Weights of a small transformer language model: biases, 150M tokens.
MLP neurons of a small language model. Each row is named by its layer, matrix (up: input weights) and neuron, and shows model dimensions 32-127. Each number is 128 + 24 x the weight over its row's rms, rounded and kept within 0 to 255. Numbers have three digits each.
Before each neuron's rows, "fires after" lists the tokens most often just before its 100 highest values on Wikipedia text that the model never trained on; "fires in" lists the words (lower case) most often at its 100 highest values on Wikipedia text that the model never trained on. A number after a token or word is its count.

fires after: "ou" 49, "u" 11, "m" 6, " W" 6, "w" 6, "a" 5
fires in: "through" 21, "with" 15, "although" 8, "smith" 6, "throughout" 5
L5.up25:133156125094091075138103115146127155123116152136104167137126127118113124146119115122118136137131125133112161137128102184122120172132102134136127115127140105112124157178139113153130115150130146149171130155103124145134133142121125135126156172077134121155127127066166176084112142112164144114

fires after: "u" 32, "o" 17, "ec" 15, "r" 10, " M" 8, "ov" 7
fires in: "october" 19, "february" 18, "december" 15, "july" 14, "april" 10, "november" 7
L11.up481:143108118152116144164136106161078155098075125119127119122122171113120115094151120140129118160113120146138134149142137139187098138137136147180134143116130110140125144136121119126095140152138094125105153094101149125130099167147128153124123114121109101127134116119104130178122150131143146134

fires after: " t" 25, " " 23, " p" 19, "ar" 10, "S" 6, "H" 5
fires in: "people" 16, "career" 10, "team" 7, "3" 7, "2" 7, "see" 5
L7.up348:145136145066150101132152101138127118174143147173126122124115114136129120125129104113120106131146149138134137068137105111133050120077132148129115142091155132083108146154117146148173119165111151137140109116146108157160107092134160136135140113140154131125140132146126117134113125112065141125

fires after: "." 37, "\n\n" 21, " H" 17, " F" 8, "H" 8
fires in: "it" 31, "in" 20, "however" 14, "for" 8, "he" 6, "its" 5
L6.up950:134123162050139119152131140150134084144099111110101119111140127124170135116129135105122122161131154095120121106129103120137119106125148134121142117142084127078163114140098081157143190130119144124108152116066094141104092141178126101089132113118112138139132073164083110127120152124175152159

fires after: " T" 18, " b" 16, " A" 12, " de" 11, " al" 10, "A" 8
fires in: "total" 19, "both" 16, "as" 14, "death" 11, "also" 10, "another" 5
L11.up367:147127140123062128164144149138095142156100145088149107146123143131214109132132188120134193131117172118109151137150147139130132124102127142103124152114060121112149164115147120117136100176101105113131136132137078143154151125124117131143134135158112095145131139151139109119113173079126122132

fires after: "ac" 38, "ig" 22, "av" 19, "ag" 7, "is" 4, "ar" 4
fires in: "place" 13, "have" 13, "campaign" 9, "palace" 8, "gave" 6, "space" 5
L7.up524:105146135159137129126144080146097093175143110114118126120132151148129140131119139124067141191115150139156106075206164125124110131118155160091121130114126108116126126110157089157153112155128126128152185127083151118105143059146143125087134127112139125151106084183138089145145164145093130160

fires after: " al" 64, "u" 8, "en" 8, "ag" 4
fires in: "also" 65, "february" 8, "avenue" 6, "league" 4
L7.up937:090145101086151097160139141145134133109122129141103169146136111102103127099126145142109121119126128073142157145178119135109147090135128090124159109135112138122133082093140120109113107114112130161115107094112124114128161125145139099168082132121135122186127133117196200094166080122090147123

fires after: "it" 44, "c" 34, "ro" 5, "ec" 5
fires in: "united" 30, "according" 9, "written" 5, "introduced" 5, "credited" 4, "decca" 4
L7.up872:091120134158125125139175137087103134134154075082129114095144124124154116119101154105107161153149152131113160149109146112148132133090110091136122150092114175142098144132133096101141107157086136155093122148106085125137099125165139138104107146111148157144149121140080156106122124106117126123

fires after: " on" 28, "v" 22, "-" 11, "t" 10, " in" 6, " re" 6
fires in: "one" 28, "development" 7, "a" 6, "involved" 6, "developed" 5, "introduced" 5
L5.up341:167074155130137098121135139150143128093093152086123155139170104131146146146083138140136131128130157132138143121137142138117152116144053129146139153121128119161075160136106072111128134150133144106166110148139122143130173099117178142104094109152119118127095104151094176104140139140139094112

fires after: "," 72, " in" 9
fires in: "000" 26, "and" 18, "as" 11, "initially" 4
L6.up10:174147116100124098131119158157140121110129105090127123105137104117171128136134110118129134134147204117169153139141089149090152138119129116114108144095130140113109127154098077133111125113083125096168144144135068168153139116112159150111130141135116094160114123114127132113166112101119119159

fires after: "," 63, "." 16, " and" 7
fires in: "000" 26, "as" 17, "that" 16, "it" 7, "the" 5, "01" 4
L6.up644:172104170062134137149109165156140129132112121106069125119128140137144140128116160135117136169132191115132138132115105134124178139085142114107126111124113128109131122151127115129113102129088179095144135178116096171085123134164114147109134115143123128116117138141124111141144143124126140155

fires after: "I" 48, "ov" 23, " Mar" 14, "r" 4, " O" 4
fires in: "in" 45, "november" 23, "march" 14, "october" 4
L7.up795:114129145139077116138145107149134138115095139152097114135136130136122131090114152123136167153103157121128149131149117145145122133122131130191086141122142122129168146152103105116082097155141099116146129192109161121155130154127161120125128121144117110151060085138090115132130159122130144165

fires after: "ou" 55, " al" 34
fires in: "through" 36, "also" 34, "throughout" 5, "although" 4
L5.up312:103105082105108114142129141107165127119127131106118153133113101113128137114130135141052092147120137121146160154130125148145128125062099129132152131117109127128110122113122126119147108169123130116145110107085126127106163157131117133114092147063140132153094153115200200108132138080106141105

fires after: "ov" 31, "ec" 27, "t" 20, " m" 15
fires in: "november" 31, "december" 27, "september" 20, "member" 19
L3.up271:073199114179131094129118155142101123131125122122139110128123136131108111136130105146102115131109142131153122134095192122090087145127111118128123126148153135143117155131164070150148123148117140125125121133188137144137141132143156158117047141151150134094117146111161112140152197164154137100

fires after: " Un" 21, " p" 21, " " 18, "ar" 9, " P" 6, "Q" 4
fires in: "people" 23, "university" 20, "career" 8, "etc" 4
L11.up144:121113091116152104188148127150132155116124160113110136139160119105141116129102143154144124125143142136090119080148165110119101109102133122151110131110130146103123136110117144110148169142145147077168090124123110165121089120134139127091155159143121137146151102140126130108128115086106083131

fires after: "ag" 26, "en" 13, "u" 13, " d" 12, "Q" 8, "al" 5
fires in: "league" 26, "due" 12, "february" 11, "avenue" 6, "value" 5, "venue" 5
L5.up407:120102102072115107125147095130108143118163135103131179118113119121132139114109129134110136094133102102128155144138146144137133117099112125126147130126139122105120114105157120077161122106109162136145125114071110131128150113131141127162106150086147109148123125143227189118140122117142166099

fires after: "ou" 60, "u" 10, " F" 10, "r" 4, " t" 4
fires in: "through" 35, "throughout" 7, "daughter" 5, "france" 5, "bought" 4
L5.up560:117170077153096094119108109129178119085115076116124138126112098109097124122133149134099124190087130156112129109101151128127124136175081140144103109132121139126149131162133101129115151132153133079142126133080159129092143155145120132113103138122121144148098146093183171119110175132156099113

fires after: "," 51, " and" 7, "." 6, ";" 5, " (" 5
fires in: "in" 27, "and" 21, "including" 9, "by" 6
L6.up416:127116148100125162169139187162137151162069123080122142116123166136155130102113146071194155142108110129141156136144091104094118140113133126147104145124094137126134129155135142135100124132125147124171135154099116142115122095122153122165147073116127085116104130139125206078121137128129116127

fires after: "," 83, "v" 7
fires in: "and" 42, "000" 20, "as" 17, "involved" 6
L5.up499:163122104100113091121129182131125127099126120068099102116176111116132163153111138130107132117123196142148138118149108166075132131093128118117114131079130140124132125152076123141113143127104143118136132101131108164159122127129165151136108138139136076141107103115107142097146125127163102122

fires after: "ou" 40, "m" 10, "u" 9, "w" 8, " W" 6, "a" 5
fires in: "through" 17, "with" 15, "smith" 7, "although" 5, "throughout" 5, "daughter" 5
L3.up185:129137118086113104132104154137152137115118137131147155138116118117164130146114122107145112125106145089102209148095138166150124166120123147114127099163131181114120159170152112170135164135121172124124149136109119127130108207119059140115134124097143138157116105097156160123140116112176159092

fires after: " in" 64, " re" 13, " con" 12, "t" 11
fires in: "including" 18, "include" 11, "included" 8, "introduced" 8, "includes" 5, "reached" 5
L6.up652:135123140089128099163172152145140136113122128074115099114149100129139139154112160124157123117140196138176142131118119163103128142126112140114134120126136125131118150097111090136120131143092150075158113138128132163162140076137136150129146148140131117127118094121134149117135101120140092134

fires after: " to" 29, " the" 26, " it" 20, " a" 6, " The" 6, "," 4
fires in: "there" 31, "its" 18, "top" 10, "town" 10, "as" 4
L7.up32:166103115079078131084141136144145107139113146098105105129159139086141106142123109106149158111134119138157161144158110142113119113114144090138120147138126117115119169108117089136172140168120152124140156169172085133175131143102122179143091133160116069097142138137096144137164146149129149126

fires after: " al" 46, "m" 10, "w" 8, " W" 6, "a" 5, "W" 4
fires in: "also" 48, "with" 15, "smith" 7
L2.up852:136107100051132114116116125112158142106169153125127136126101118131184142115109105118180117129111150107134165145106131158145150135118144137118176144130119157119121115171159119179141137141092162133124123129134105147111133174136072137140145125103121123149100103051140219110125125110130173109

fires after: "," 74, " in" 8, " it" 5
fires in: "and" 29, "000" 26, "as" 11, "is" 8, "initially" 4, "it" 4
L6.up430:155114127088136117128132170153138157092090117058116107124156099113172154134120130116124135140139190109142132121116072126126151153110124099116117116129109122113150127126117111143123140155097151097121149107130106178131140119154130187102132155137130074127097136124119130108160138139145115161

fires after: "." 42, "\n\n" 21, " (" 14, "-" 9, " \"" 5, "/" 4
fires in: "in" 24, "it" 11, "a" 10, "as" 5, "day" 4, "after" 4
L6.up166:148097135042106105133135170178154099136107123082105129115136127132149153109128125107177117152108137137138136123129119140130134156111133104132131111119118122117153114168130085170146125147106107116139135126084078182153109121130160158143113086134115118124101101137099161125121140129135139149

fires after: "." 74, "," 13, " S" 7, " I" 5
fires in: "he" 75, "it" 16, "she" 7
L6.up881:126124162084113157126106152130104128182134133133101110114137152109161127090103169101115128184087148126112123111135096126128154122113142128134103132110119133125135136119119124183139181167130129133094143165100083176109127131169124109138130113120090142162122124126143116132142123140092126172

fires after: " A" 27, " for" 17, "um" 12, "ec" 8, "ov" 7
fires in: "american" 26, "former" 18, "summer" 10, "december" 8, "november" 7
L3.up130:074108104136120106138119166136146134094131134138132111123119095105097189142154122168054127136082131123128167127108159136117129136121115107117132136148097162149148153107168122134085159154109146130138140124165134139128158134131119121097062149153129117108105143107126128120154149144139150130

fires after: "ov" 20, " d" 13, "en" 7, "l" 6, "m" 6, "ag" 5
fires in: "november" 20, "due" 14, "with" 9, "league" 5, "smith" 5, "avenue" 5
L5.up888:097132146120141124151114144156109161144125146143134140143130112115149157123127130113131120133130139090160163156161135143113122140085121129119126125110130107100121167134139109143206121142117137161134121135105127110165144155152121120147034135083153121157121127105161164117126107118121157065

fires after: "ov" 28, "ec" 25, "t" 19, " m" 15
fires in: "november" 28, "december" 25, "member" 19, "september" 19
L3.up534:088203135161155105159125150129099115124127131123133102130124120111092170130150118164101117150088147113148086147127182125110126123118115094119119153123112126134123148107134076125172109121117143140123138128153148133137170124162181122138052128161122131088102121138136102140150127199113147121

fires after: "c" 45, "v" 18, "t" 14, " in" 8, "s" 6, "f" 5
fires in: "including" 18, "include" 11, "introduced" 11, "development" 9, "included" 8, "itself" 6
L5.up928:154134131139134131128156149116144135111104146089145116116146104142148163129082149129159132125106149127137139150128104107115127103077073140143095139102148148162113178104100126098081116119109102104159121189099112177151121066111132136153122125135131104153142135120130154091115115110128090138

fires after: " v" 26, " V" 12, "ed" 9, " L" 7, "ec" 6, " l" 5
fires in: "with" 17, "village" 13, "by" 11, "version" 10, "december" 5, "as" 5
L7.up808:114163091091149131171145148149112181132079133101124105104129140120150119140127180095123143185103115098143167115154135096124077152121102137139085123143124091089149095151147116144141119133120119149115193155149143121102111138128152116161146113125098140142117088115103133097102154151121135161

fires after: "," 49, "–" 7
fires in: "000" 26, "as" 19, "0" 8
L6.up607:163093134108108145144142165162113147148114125091127088125142108115131131135125127152173117118131245128146166110131094127128178146114101152126125153092093152127137119135075099161109116121105114130125113151127112158156107130123137143133120120120111080144050102116150106146159137129109096135

fires after: "ou" 39, "\n\n" 25, "\n" 11, "u" 8
fires in: "the" 34, "through" 28, "daughter" 6, "bought" 4, "throughout" 4
L7.up635:132153083150133166127136146147144117160110129111130172167109120104134133131111137137132086162121136113142109141136123108117114133117091144108148079107100104155151121116073107176142117138114166138105109132101132069114162150135136114113124146141123147103088173108128153135113113127105145131

fires after: "," 60, " it" 12, "." 6, " he" 4
fires in: "and" 30, "is" 23, "as" 19, "was" 11
L7.up600:150079084074116117122152148151083152131108129120109104106149138116195131121136124123144127126134169143141136103109121167096112137080116142139084117093102189100136131107141100121152119145122158125093150140118094124138164115169168185127121154167110111125080109125112151125122133149136120143

fires after: " I" 29, " S" 14, "." 14, " O" 8, "H" 5
fires in: "it" 29, "he" 16, "she" 15, "on" 8, "when" 6, "by" 4
L6.up449:126091181101149146187109131131160083150141132109062118120145138104164110094103180097138130163111141109124105130143141140163133121113138135147127098128117135117151119130096115181149177152112132099101138162135107147106166157146150104096152060136094107148136103148106118117112128129136162184